python train.py --n_layer=13 --n_kv_head=1 --norm_place="pre" --norm_eps=1e-05 --qk_norm=true --attn_scale=0.125 --init_std_o=0.0 --lr_mult_down=0.7 --warmup_steps=28 --decay_shape="pow" --batch_tokens=65536 --doc_mask=true --train_tokens=736500000
MLP neurons of a small language model. Each row is named by its layer, matrix (gate and up: input weights; down: output weights) and neuron, and shows model dimensions 384-575. Each number is 128 + 24 x the weight over its row's rms, rounded and kept within 0 to 255. Numbers have three digits each. A neuron's up and down rows have the sign that makes its largest values positive.
After each neuron's rows, "fires on" lists the tokens most often at its 100 highest values on Wikipedia text that the model never trained on; "fires after" lists the tokens most often just before its 100 highest values on Wikipedia text that the model never trained on.

L7.gate825:127130125117115105125130106128082135146149083159121094107157097129138148139108136106143162148077155089154126124144123110130112100139144137153169139139161155134099165131151128119113198144119108124092133134138129114133152117156142123127135113163138095125097154135111119112134209148094113113119110114121150106095143161112134086121157129158100120126136104100158131130163143129154112113126101126144132148109121112140121123105071111119195117104101121092130118095158106118101161111154122151141077102138116143127107199131096145185113111110156119123149119126112108098142091143100100168
L7.up825:122085113153132165150121118124141140120127121148137110067105127100126168094105131112119136160126167089061139106109107122112149136168094141122142109104134102147123140135148167120140128133134110092124083123123106121101143160132140112112155118083137161147091139117179169105156124119137162146130138120085109161152203112132153103107144124110131085101114139134096108152140138158114147103098090113107118148134107116129145095137128173106159092087139111157153107088111144111153142139104143199111155142175099173135130100174130080114124158082130118122135062068104099113124132133121088129
L7.down825:169132097114131140125125116164120165143116110171161109162121151124126163119197115148169119061137092089137136103128144136120100130151155112164134153127114150160137127119144149126174143142127087133158125106121108116142145174130123166136092141152153169153137145123140138121138131144111147137140118157037117112137089130152090087108139113143108130142129121136113157121157151152101153118132086135102113113121108117110134141093144177115113128156100143065093107143149145128155177123088149131152142106112138130115135144079135092081127104053129149111112158120098084120101154108124067139
fires on: "20", " ", "19"
fires after: " ", " October", " July", " September", " August"

L9.gate975:098151129110110142137135157111105121151114123132132102114126144139156115084128084155147123116156167109146115148159144135173094126133096117114103138072138159106129121177148155101124095136139097127153117124142102134114131102113134152126166152125153159076107148137162071147086119157104131140122144175129124087189156113120160129138136148144076105125131121154106140135147126148123138169105094143119139147117115177122118159154110122142135117139122123149133140124127120155099079157120139152146152136143140116128134155107093163108126140095095111106123129140171140121141074114057115142
L9.up975:114121072128121141145112112160085152100139120121137079126119162144152195122161094126159106145161162104109117106121176102145091113130157107116147110112153206157124133118136150127105116093148090129133112152166123148097132185151105093142141081126092143095130086114150149090085149163099121127140146132146147142118139146135124085128141103152121136130120157144165132111128136106188051127077083109133145164177070149071149156122135126137177146116161113159145099125172165133106175109110124134126180142153162131115108122141107134106121110114125151111151109157156161149121151093141103104
L9.down975:154141103138167163123101114137129088135068132149152136112133100115127136113125103136109110133151135123121144153167139090145089138091115160145093096130150124081132134147118125113160089113103143121180101116122117130115131107152088139117118167094117134162123097101163128100170135106136105166127115082150159162139183127093107135134142168112181166126122093108112137106053130125168140147058079097126134159084171108109121114199139151096145144162096115128080111086132144163147127093114166152087116149111159158169150134107132195130112123101140100158137127142153121142137081120116128176
fires on: " ", "–", "am", " +", "0", " |"
fires after: " |", " ", "22"

L10.gate819:122152113137150113126136114170104125135128129076120115129125155114128153139202122188114136153115124093148143171148127092089101161148116155121095160109146120134174111101148160143160111161120122070137160128124076085175167131146169167131143153165182131116183124132107093114126101132129115148133099144113141105168156132172126133125168129159126150147138141105137127133147156094082131111155106134146133099104166099099162085115149146116136153128173138144103123105132121129144106143142156143118154138129114137147162106106150122115132107094151130151139094110139125103164106140146105106
L10.up819:161130088111117163118084099116098152141134105165104099165137118141131137107157090126120120149120161158145103143181158125161108120125115175132109161114130119154117149085126131143146150126135135121177118168136148125080122104120133107129106142180145140116116135140095159153128134171080128151167128112097066134103127130125092116089101152158117116091101120105123108112099102123112148115112122114137151133151123075135145114130133131152122117113084120113086145118141099123147133104138137101117149126100105122147145149133120162168147142163133153108095118083144138160108131143141130168
L10.down819:125134119143146180102112105119135156145129145137096127135151162132149132130108131132116105152083109117085080108153066126119093109138088132149155135156126118140096128113134125137158079115136107127133114147156150124107087102100136132131127150121123134117111122092156165103132104132158095121102097141119157132135133068139136124143126125107130104175118122152117089134145123122170072126133122143149110107126111087163091134114186148153149136144119084114098207156113123152171146121094155137118141121138129127155193148111109155149139156127104143086154125166136145118132112090142131117
fires on: "20", "19", "–", " "
fires after: " ", " (", " |", " Her"

L8.gate939:109154103107159104123155127098120182136146146161143121110119122163107128110145173146160126137107147104115116165148151127122096139143078152105086130095133170101080144094167115143121129140148126133102122120111135120164161167100100163108140113158132101135109122178137104099131142112141100117110147118113092127134133144124107092109114101106143144089091091105142154098135155132135125114146173127156124141133134122126109126122114161126155156109155118122134111105125110097136123152139152173132108131172122129135138100139151097146121164147139122130182162150115127122103149147143165106
L8.up939:092096148128139103116149087117148150154139156134098173089158139110153156145119125140190116143119149165094142121109086139137148177135109168120102160124132108124173153152120137175172097143118139155114124100094093085143097134108151140140144108143139126122124106123148111164150133073181101148135097124145086148118120115155112115098128117122122113125079109138183113119139119122163115136090114094125156139121099101165166153110157120170119143150145130135137115118155100110108115129129155136153128155092114140142098149112146132125139104125145150128142120097109113146090127097089123124
L8.down939:113141125120127123114148122107080141090107140093083117193124112109149136140152097131097150115124071124136112132187099099142125166154187133127146152163144129158130103121126133120150135083107110182140130087087139114091126169127181111094152148111125147158135116126122137128165120085119131144119153180115138126138127154152139126141112201162123062107105134125123109133135131155132120140105128070106141117127123107137108118151122125145124112087165137153154132117151111139094157142107139113116120123143122116105140175120126137125144134128131129142098134133097097106134130110136129120
fires on: "eb", " life", " home", "ib", " debut", "ad"
fires after: " G", " his", " g", "Early", "G", " Early"

L3.gate1270:091140161117091134131141163112099113124159149129109123193176104133099139111069141113151125120113081113120092140122122113120148109169136097191119145167117155171136117138140078136131157124127154137129118128068133157093139142094113138121139102136071138166117129136100125171146125120127108142140155091120099105111131086113134130124166163136122071140087141113149138129152110138100111137131137139145098142147131161154084075081130131150137113162115170142138136129149104150114153142134137130118128107104096143120148133047138151150132116125102125121121104096077150145146154127115132122
L3.up1270:122124130179094115104079161146145147109116135152146146089129103123127126149090149119136167135146132089091143145138098078137181111135130123138148155142119127174146124157151154140145129133102089135116072100075144120137110071115130138119107108165098172168136134107137116122132138147137121124117143167110102138110143103115135181112147136116144098118123132123161165155076122123088074144130132135102113140153110122136085114120141098141166106114104129148113104121169120136144125141159117148121146140104113139115104148134166124145097122143093161151124150102131154134141129151126124076
L3.down1270:094176167166158101158106187115155104148098134134083114113181138119120149132143135176146074172149131140163151135126092108136137113141103121118187208141097127118146140131130122088152146126134112105134092168103140116140124126119137153150123146138159150113080166125085139117138129110140126154124150152129137145137127118182119133108098130149096111143123107112092091111187126107102119125149124113137126141148139135129101130120167095137151120121150102114104158170141148113106181159137147143174099156103112149131112115120155143154150121103167100092091116145055113124112122124152124119
fires on: "19", "20", "26", "02", "10", ")"
fires after: " ", "19", "20"

L10.gate1204:119111134113158151113131116114110128147151121125145125104156125106136103133119090137076087147133090096123162131126144138154157113141136129130125156126167143107074119163154159163132124129186101116121080143155148119103164176153133155127130147169110099151161147142118140139097104136103109102101116092115155144110121129153139091094116116123138134164134082129120174099137126098158117120145124099093135113142125148157119171146136063117101178151117113133138117178113111090135116134137100146116124155128148148123158075107122135157136132081098114143112086152145127112108109118157105136
L10.up1204:128136163121113141136097061131152141093121142166097115141133163094107129192132188153152118100097132190130100117162122110123123133105122168106105137103174121113098147116140101120165114089145139121140143122117151134089130131135093118175134123129150105122097088138111119129105103143155133100174120078119156122118126138128130161169130102153129156167110165126128140140097126110168157098132176161103088114155093079097087124122133122137151100119118132101109128126115126115110156156131115138138144125127157157115105099112139104152148159123106121169138166096152133094139089150126081160
L10.down1204:163109123138113119126123151080136107148141109147122164145077104112088104118089137092166126147156099165119120186126118131097128115109128165118127139128154132076058143131116118148137126124124107146141109126122114082081173157111077124119152172108111116152063117090139140147135106148119133148133141103133106130137122120135172090168076109107138158128113120143130137128144094052165155113129127135157132134120064140128143136102174135070122133134151146095089135093126154130115128098139151150131159079147164122098092115138125112128128182114146104140143073117144116124177174185141120089
fires on: " ", "-"
fires after: " |", ";"

L9.gate1247:092114143120102114160120143096119108081134142194138107092139098122104092083113128117147152168120127130123108121132117107132115137155131125086120162130100106160089118136119091148120161099115157111138120123122102100126137139104120137133120119125112095154159099104087157125125144139158135148074140127165132142159168127081162119152149113137110104108121162112127128130151125154117110176181127158095095111115153078122116144139111104151135133116109042097140143134141134106169148124130089141115091095161097165124139110098165118115118110093104133074121095162154123137124146109126128095
L9.up1247:144087139132106100187131102130138106125112148147124132141162125145191101133099131122123102118114124145111148120096108119156104125120137132149130140160120108136107133084117154116131105125126154123127158123136160093100096147124095107159130139154104144080149120163144127121125166124100105089113157089148130106105137123100132121142119169107144129115124149119109120138137147133184123163122097086096141176160094124101122125128156134167130178154153122139100146135139126122134096154126110097127095135102145182159088113113121160104073145134151127103106153120133109062135103172094110132
L9.down1247:062128115142116129117121130144169068102115144156120091119106131090176156132110197112132115076140135113079165168135092165138145121120146094128155143118105121118120080124100123145160136134139141104126120097131115126118136118087092136139130136103109143132138145123112148173095123122080141126141131156134110111100132115121140175132178171111127147137134161108110133151091138130140090144154077144128126097159143125130122142135110105120141139136156109135112184131079102122134139127133188130109114104134129168141085056134120117118097101099108105125154093111078160115151127125122156123
fires on: " ", " |", " album", " a", "2"
fires after: " |", "1", "2", " The", " the", " "

L7.gate850:151161152143214124132159139096141146147120136141120156107128124113090117142082187158122078139106161118106134124156136138059129114127084095125107140134131161160141118145131110103134125106131120149086092117144167127116117147117161132115105138142123112125135120152112121139128166142138160137093133093093164153118144137083141143139112075108147127136136133093082103117065108117126140143150182116104122160153131113154115091129080109081101135140108106137157110109094103117122123118077152141128137153122123175121139130170108163137144176133098119153126159099108085125153106136117144151
L7.up850:149160147129132144091107063150117133087156139137139106140122139151147113110115160152095110107124125112095117101155161139128101065126126113160162148134133119110102097104133127120123123082122124215105148149129139150117106123134078108118147158108141116107177088105151156142147119103121089106100119133186119074106084170132119141128173093125131169180181134109098105137141139123127125128132127131131100138086119111142166127095111072080119120174101116183133140147118109114143069165108104104157126151157144159118098109144161098139135101162135111107145173134136104171104116115120096097
L7.down850:094148101150131146075162142084081118117166124134116128131125136141091122114185166098129176157118128105144100155152130171081133108105115120135095157119141142124134144135106153122104141124118131107135140074100135187130106072114104143116143137110139147113193131087104128115123128148143150157135127118159121130124085115105122143122112155140091162103177118115141125112093102097128109113140149108079122160132154141136145154108138131120132122144135130157068120179160112097158156125122122089110063085166148117180162140168144152187107112152125130111122090111145128084124094127096166134
fires on: " ", " |", ";", " /", "-"
fires after: " |", "–", ";", " —", ")\n"

L7.gate1008:133108140145131116101098117130128161143081118122149120104133139116089128134091122167149093155163125106142139141146164110150103098169145154134111115141157149166160150060169138125123131116119096114153157149145143097116122125150100141107133139140149162153072154097135153120118125134118135181127173103175145107138138097134125091111126148148162075140107164084109100154106180100112132093084082133117099116115059080137165133142131115101140112098107091119094150105108116153140126126127145141117126152211140141130146148159136067093133146118149187107147165141148118100112093163162097105
L7.up1008:130150140140079108141089101056127152126143153137107125138128110141119119096117138102112090141143151098132100117162136145163140117150128165088114163158123105124140139101167129115124137099143141076094133128128149085103090113112117124118132107111124152106098102093149127109108185129112132135084114074109123127126133116081139096132120123140106131105112171152138104126133173121111134103147146130128089170111133105123112134155060117128113110151134126125125138136194105134136145140117132137082106185163154126135125136142084103121132150130155112092168072090137127102128104133144085131
L7.down1008:142147103107158157132138138157134168093144144167139115109139146107112138109154112144151166070171118067122145123155098143137151114112127118161139127129113203113152130132129126115085102106116108145164119129145125111111113091108135164117089149142141155140145149055130159113125132139117133136113103134088157133134117148112105119131129140120135154149101140135105111108142133138153162079123130141142143110090085118095119126093141118142164093095102117103075155180110134084145151128148150143116173156129161128118173120134139115130097119142118135102137120102119020108105126170110093125
fires on: "20", " ", "19"
fires after: " ", " |", " not", ","

L5.gate1019:104129164136117121113113098155109162138176085126116094113157150150111130114161124163137135136112156096120138121165126093115155133124121173147144111135109101158120078131136148105121090145114140088127139144117146111132119152145081089137127109144135152111107174150072118121116119131107120105161118127156171089164131126166111139128129116181088143154144164088068165172140128154138141135151076110115124127123148118100109096137130139121135121167131162118105131095187150158157183121112161178126105166164113143081107166123126171140171131138113108132157130135137137102115164147113138161
L5.up1019:191120089169164122119116131129121118135119082114126112116090123140075106165110128122149116105144161126132104145137161118165152163142105116116128126123136146108123181115140124127101107130145125166155102102146129102070154147158114098117138152100121142164103148135142150120098128116138125150174112077113144160102127117131134095123112132083157137123130127138141144149122124127158099101137108144137141163126123122131134130136084145094131051103098125112116125090065140122118134136129136179096042150172130132137129159163191095115121111098110090113143075085113176078123122135125080114
L5.down1019:104109108150106121124130084171157141095095129137164148138124131129177106111127136102125142117120105126121124122128129117117087129142112172139184171089139131092160109100159102165068123147113112143166155145160091115129124136150108162089181113129135148132157161102143168135121140136132109106134136116127119125148142100115100089114123137126111110173133104147172121122097133147141141088085099121112134133115139098146111102148114139126097166068122139096127101140119117141179146121087153141092145145115164114123138102126117089114134107098082123097131134129145073134149103150110138168
fires on: "20", "19", " December"
fires after: " "

L8.gate934:109144103110118094100122079136096111186136126164112125137153107166140160145103114103138137127113153140112103133118127094109162097148107107121151118105119142116123154127159144142149125123146135166145123085137128136152121100114139106138113144135131126143100118117148169100074153127091115107126123140168157097129150154152112122125113108116126130116101099115138093143150126156092119094122069120138112136139112152094148081090124150123134121137123071097163141124111131187140128126132082119121146102116108112121100135130120098169127155101074180143137118147142159159115159125179125163
L8.up934:141093118105146126079139170164125140117135119146160092096201145100112153128129152095135150133086144139130133093121074144140140172111088133138127116125125139147131119107133141142146125139127094149129144144135170121124153157126114117115102119132150091166129128135127197094133106129106155076132120141128177141151121103135123110153125124153107121140156117115111112123108176089124117103145129143118143147115096123134162130130125128165095079114159108142106119158114095133225097148103134159105168101107119115151117133149117108121164103118112140163137131146126096161109143117119142119
L8.down934:112117126121124122136057114095161100130153111131107117130083137157150142164139146123124126134118140189116120145096170113163150151162141157143114117127104157136148144162188123148123126119109123161157123130119123126107139094134161143127105158102145095099138096127121151136101091120136121181114109157107141122171122123163141158110108112121110134134076103149140092147113106120163147128141092151152100092119135082116114144121117116105129144154119098113114154126158171134133122147150126103110150129153114095114150138134120103138101191069135129102117115139146117085109134100144128170
fires on: "20", " ", " opened", "19"
fires after: " ", ",", " was"

L9.gate501:145115163098150124092108127113089146145122124109143121108142098092111144126133170133115123155158155146094161109128132149111133149172132115152111161106134101123140161166141104160112146165145136124087155104176107140102117128148110136113133077082115115102156145141131194156106132112180115165156135173126098109151162154120139113172145166172078113094081138106116111137108148132120144074135111100120139116124133151137127119118105126138122155145098170143165113115148112153111108099089180148136164127116109148110147140102147160134124115161120124133131144128123152131176118156143115146
L9.up501:129086136136127121110171162141110160103127058132121126140087135161115122128098134140107131126108102106148124149129104090106146116134126113113131120112143120166133099122091138163126139137118143135169136103058128133103110103091108146121114150158145078127111130128117141106136128093106139115080095094112120149096145167103146085126150125144117081131134170164127103115170160156090153132104111133135135087111107143121125118093134174104128131122146108158180139145151132129123104158176109098134135137141087088134085129172136154146097140117114178169164102136142143120124148122127126143
L9.down501:104103131103106137149164112155116123121136180100145110187152164115088168116135089149104133133143161143128092111123094149099188151097146153142103136086128117109115097117136144124147087097157115151145103091146085091146151100163127091095112118136126111171117153119175148135175138164129085152092146131117135111120146119120113155125142121139143117161090143136153119148100083122127103125105126137140160089137157154116120133167116115118119114126133126106103127123096114166116148132124139111118103147088142133048163110088093158126131142110140133106096154114135123148164130135159147135
fires on: "19", "–", "20", " ", " (", "87"
fires after: " ", "1", "20", " |", "19", "2"

L9.gate352:104152150122140143150126136145183088122111109135109097117154118131127096109140126080129123124118158127146133150112123120143130115080109162110087174112166126166131134117119126149139128105120075135156111101137134109089110123123120130084144147120128084112128154170134172122118135129129133109157108158115100138094123145150126080105158171122158117163138112143107116168144144126114169150106127149082090116106118135141157117133132164173124100149144139137110214040109109103141133175137111117105187164080105113106152149152096098099120151136144108133127119112129134145121158095068090118
L9.up352:098105131098100116165099095140132125119102123151116080086123098136096145122131121137117171149101156113104106149100137149116143134099149153160115145140155127123122145192151137119132130122179102124140083118111089103135100141131097119111121132115104146116075144127130130124103080180117085105134134088127164133106179114128183101104133136127101118177108101121182107177148122159116114133158112095104113150138126104126098100075121146157175080178140193145138133129042144144123119142120166154128134136104128108123144152093111099126151139153104108127118116124142112146075127158149167101
L9.down352:138157140131119156154110110156082128121154089111129151132115152117085156090161142150137129116093140099114104122191121136102127122146115120133130135116141148122155127134146094089153148130081136137110151137116134139102161124119117152152065113147147124182131144100136156119149135099143118160160122079120054130160168124139151103178093132184101109127156140103118101133125130146114144141160132134147134087111165120124132141123120134138125116115140162139095156100139112143124103133089140148115162129102134140119158146085081206136127115139104160096141142119115140117096102138180086192
fires on: "19", "20", " at", " Time", "18"
fires after: " ", " (", " |"

L8.gate160:137133120104099126116156117135147122143107113148118193107142132139152122125145141109155135095119153100112122130165104112163107112104135147143135143144142123152152110168147119115091102087149132115110153096115142116105174138126101140128085145147131100125127168116101135099119140111124122126109149127119101124125101119178115112141096127126152102120176133131165138123142092110120075159120118111141156085087124186147106127145133107156097138114157114137115119095194150160157108122147109100112139156090120119160104125124119154167172123140182140071115102189113071148121127162167168104
L8.up160:114135120134148134123127097146152141161085129150131088076100129138107147152124145113130128131106108144150092150123088140090138116149087135125155114087155150120117135144119094141124151131133098147114150138096141119118127085153089166133109174081139083159145099134108139123124162117104147136121098152114136133126127118047165165139137169075165126133149106130135131106169136134119095102135116121117169138126136125149105114147132133159130121151132154096096115159061091142131130104095077127171095135097121149118094136125106121116133129087109127125120142155143137079119119131101152166
L8.down160:127095187140146111098161121127171120135123069144107125076122139140077124172136156083099139114164108131164109116117121114107129109138150114133139158084136130148132101149125083081130128092104130136107132130123081148140120147144128133138137156119119127122122112152122144161089142128108139133152105124122166104161119172133137160137110187118133143126146090102166139087111130179149115114104138132123114136089156104104116105146120142123122139155141113155142143108114040086118120118102083092138114139127122137144149126115144108150137103143154079107126134135120151122138097121122100187
fires on: " ", " (", "19", ".", "s", " −"
fires after: " |", ".", " ", "–"

L7.gate469:139115106169153124143115111097129162161120119063133098113117150158143090144104137161153127095129139126148118163117109129135160099131130144139131129136178150116138143138144056065140080148179084147129133135147114107092121104180096166177121149157108135115156141119165118110121111100181125115093101161122130124103130104126148190116080153131139175146153131125102120118151136085122135145123143129149161089098090090176137122107111107145096134129113112114129148143136146081124143115091140099160113131123142172068131126106124078139185119094146150102076145111108100125136158108131166151
L7.up469:130114111088117133099112137104124148138136158160177112130089128185121120144141123111120100146093091133149129106154143113141129149129136093110122121145124100142078130124154132142161152164150127060072141135159131124139091146099102143124091163078129107143129116137104148103141092134137143090146120134136124120159122129131115123117160085104105115128130150094106124143134128072177132120195102132140093095107115136099140138150143097117105129156088146173104126134155162127111126153118139132151097110133117161174093123123129113126119106105119097122142158167123112099106158154114135085
L7.down469:142120132131096127127140119118079133109141137147141119126113070116120138106122111134131110146194137156118130109140157166108148110096108095112131107167155088186137090093108122128099111142145079086156120125123121151143152127098140115095125146099096127107180103147105115101135114137146157088177118142147140149125106126148095151126094109118108129126094103125119128145107162120172130180184114122137148109102128113101147104156121090104136162131113122090182132135144129116143129112122143126142105095168133160157142130146069117152152096163126118106137136113118119143101089159161102129
fires on: " ", " |", ";"
fires after: " |", ";", "0"

L9.gate1063:122141150124107121132126159126105151100144133132158147102132113120153147132153086140132166141100117149120117152122113150077116159138130122075157144147148123089138086110162170156181135173130101127135125132124147102114095136112148123110127114146117126086133122104111095117098119103122119171110101124076158130151114088112104105154134165118107160140113125110130075160145128131091174113147158161199135115096121106160098135130144096080098141202142134129153149130164129164118117115127137126137135110114118143133111101151115123149146164111120095147162112124138156117121178122135130142
L9.up1063:124112124137100124154124160084098191158112120125119141101117125112121143142131105119193110167120083160117126133103159140078117096103140142126152118151122104118167111113153130125121156074131125148109068128167103108145148098143154141143138124123163109106154140127100136153146120073068129161149185156144107137125113147159081149111133126132105141135094160138141090161124143117082130142120117115092146113153135130127131135118138133130143149133114123085123112125101120149172122112116178147123148106134129135093134106126109136147165163166140144116124103144161154143169123135095157097
L9.down1063:119160099127108084144173116092119150114158116123116122133102135129161133095104111140123105125129137153142130118107118132125144123170093143109110145130139142117112101153118125155145126163147116117149089126130131112127162117130094060115124123160115139136120147116138118068109172138093135093111107108087117108168138110140130107113146176088165178130140113130135142132173104138077124112095127142135122100127148129112104126119102138099131120126131166106092142127171076122128117120141136140114110116118130126090173124090145141141112090099147141147184152162116112109136137097118132117
fires on: "20", "_"
fires after: " ", " (", "–", " NM"

L10.gate423:120099115173152147132150116113136128134091137136150160165121138159142143095131145119109129184140079109184137132118105120123175150133115104134130075157095127156163127144145108169114114141127131140137105155195163148140124126125142110109127168150109110162134150128158112124131112152146165141126111118126105157127124148144138113161177141125145123162149137114092121158131145124152112154143075157068098135146060101150133134121152146102109125136091130140201109136124100101104130142167146098157106154125129131145102115127144092080144116135120117135140147113138144192103090172103157153
L10.up423:114159151162114071122138150122118091103117168181128145120092107129109112128091108160083135146136132090097108186136106142085152132117134094126142138184179102142111125143135120140139084133098098125152105133164170106143123138089077133095158152136099149141131130095155101172130117120146124168106142092103148135112129125134152108166125125166112133122155121116104148115107114103130142159104105174161162111117130119133110110108120148152139120128115151124165102104136096151138117098123101111187132141093160120119133113116184152145142150106078141123114160097129135144130120095152103103
L10.down423:116138096139141119162153188112160103138078110147138132114094138144112160149102156135110129159135098163112084114141102146109149094143158135121109138118101098133117099129132124122175126165091166113109147164145142154134140111154120116122133113150130121157106138135127167099105120139098159135114135138179095154133124142124152152179107123131119126116133122117141142120147119101142123144156130178092126127150120106136128126075126085151123127165093126173192101141084140107104089150122137087160123148110196150133117132092160137102172121127188134130144132133173145148134150140110167122
fires on: " ", " |", ";", " in", "–"
fires after: " |", "0", "1", ";", "2"

L9.gate805:127162164109148106165113179155094107132090147157157114156122137073140145131137135153120097158129155164127158142081097140128135135182151130168126116142137120137089171092105121123166193160094118108131108116151125153112145152140172108138125150078133131109151093114126121176126136189121186108098131123130157128128145094091135136118131109135141163133146128144125108161108125154116138132133132178109110079122125151135177139140176134124122152161159128159156164118078114127136115103118103141114147098089135130110151106131149107142098152123128110114124161139128127147085178131156102055
L9.up805:169144132092079090148138146186124113113158115165103136130145091104122146131123111123106097115094145119139158100103157146144134114131142128158086141074116158090142152090164126125135115105112105083115130137125138118163123116130079102149121150112124154091168108138136149135135111155105135064093145133187162126166121104130145141103142134154152164133136123089108121162122125088145101151168121147137115178121120129132148151133189124158107117175154137148150149129138120122133163126111125114115157159130140122140132105134108135147074137124137142121080119176129098140133141102153123085
L9.down805:132119139116103148094112165153100147125122143136134095142118113125118165123115140120129079145105107076139147134131147133156095084106147144134149177162117144106131116133119092124114125106114116071138116080160115101125123182185160114166163108134180113112125102126068110164128117105089149171108152139192136138092138135159125120152122098118134153117098133153131161158104142128128181115134130105159166130111093178147118188150119082138092115122176113112148129071125110123116136143135132153134131114141139127101114116078109149150102122097149105122130156165140111144131148153137093118
fires on: " |", " ", " at", ":"
fires after: " |", " ", ".", "1", " State", "*"

L10.gate339:110110123153111076124121167103135128130112106118174128097108137102150147125159116137159127149149098172114154119131142129151141152140113127106185156158155140100095147149121132143132095138110138136122134163116164158104107155120104102118155141134111104152108142105126124146122122105105129140092112128109126145163097120118136121107107107152156128118116137118153133161133151161168094099133151141146157156087098117137130116102085127173103135155149111135165139114157105118076136144183119085120124098088079131109116132086092155116045145121122154127121167128143115107121110122142080120
L10.up339:133120120146095166135188149111136091132124171157117136141127150173169100115116120118129152136127103181136106119119141108078142150147121115163143129091146130156136132080104085139166122119109159138098088133153110149081162103135118189102141134142113113123177103114123139127112108115104158142131134103172131126146136113099121152128131085118148164126162105100116127120151143120151116089152178107105105107138113159135181141122121110153087126144147089195154103103133106143116081113098131107150158118137147124081116097148135122157108137165109129122126135119131149129126118193100163152
L10.down339:146144120162125173090144177150131097161134152117147145121123127114103171124135099121082132150138147087134150096118132106083106123099150119144137092179145139135109160093056131152134094144133175123165143110157167123108119105137134129170114147194129099103142104137072132103122146138143151143141110155164140128121120146136164121102117119117141170093121166153152128143115153119149146084137119126130121100106102098102150136131117120117126111129095129138116156156174114154122111152121103145101077116164133167143117182105119158109119113086117084131076142136093112122088154126116182147
fires on: " ", " |", "–", " at", "s", ")}"
fires after: " |", "v", "1"

L5.gate1188:098125116109124084130102142123104100124159148157138106097133113164093165081114125161143116117140147137115136149108122119188127145137119129149128117173108077112168148088094171141123111121089187144146146106119125151171161134137107093156154164101144124126125116132122101158157156153109145117129138151168148132152142139108147102157104107127161148141103126119111142119136099086099148148124177142096091132124116129107160157110131120140101164138145145099087147097138118058126165120115130134102106130117125153144100120145154112122113154129153094099128124139104145160082098175125124124
L5.up1188:129145096137155117160154141117164127167135119140137134111142161138122127088123110134087128161143117132131132087116187171135151138144111154111155115132144094103141103130096087132112176102088101091107093122142162102119113126108118134143171133125139134114117115164174129088142118103120077123181124095140114114134104119140163113115117126138134134209133156092144141133120139114130141159106105166100075102142135136155136103116111142134122123128127108124145095130108126099102121102108113096125114182153089126145147149137159128119092148094140101084123159136106145171139137098149089178
L5.down1188:135106111102111135151121106153133162134111141156151118143098146127164153098121142111142143155148170091164143111116157177132110137095107131138099116125148138093177144092137115107099109107210133110092149141142124137129139168154108131168122133110127167143165158091139141120136139094108129088113127122137140098157107107151126105116134103131184109167098090136113110117169149106145129126118125131152121112162115145134097100152128089130136129135134101119143120073161155124180148094131096140140130150127142100111118158087101100066154105103121092152148142129147110125149193101125130123
fires on: " |", " ", "3"
fires after: ")", " |", "."

L10.gate848:125176124137149187137149145123132159139142143096118141120117139127121134159099118138170153115131131105115108102138105174116110163116105120113122170104107157146156111182132140128130138125138159171163147154137108186080156123150097124130095146110143098159155129079139131150130163096080103183146104158114098140180178135204114133114117151172116125183103134128102106139124110132168116125126124153103115134096110154153151124152136130147127117092116161147167160152135129111135049108117146107116165146087102100133117209140067156139099123102150104146139090135205126145157132139134149134
L10.up848:116184145184156144113181136110104152143132173085103161132116109201135093168098107139142140115144093100122108117105122129097103163105101109113141113165177114124115140107119117108142111153128122158128114126122139090147130147110112134122107183113125122089130084093157166140138141132130139144108147144142131126136132141137155138108153129134130105133183095099133117104141118101136077086122086123129069120117104151134146147113151123143128171158091169077134146160160137116109085100110147115132137130130106110108087157118107146160080104124194141160123154088188166152146130163162120094
L10.down848:164107127132130175123106081148063117090100112119144142147125132113080108147159135137070117083122121125120062147127128119104103181148088138142088154117108135154114151073145090120126144132138123155153137159127123116100119111144079124131085136132133110125127098124126146137146129153111135137135086081118117145103123130151098131148167138085083133114161136152159135116172086120094136089140136105166150120160145117145117059127102144149077136121126118133106136123149125095158117171135102121117147124120116124152124151105112169070177129126154100160101143167129123144145108141131135177
fires on: ",", " ", "."
fires after: " |", " ", "1", "2", "3", "4"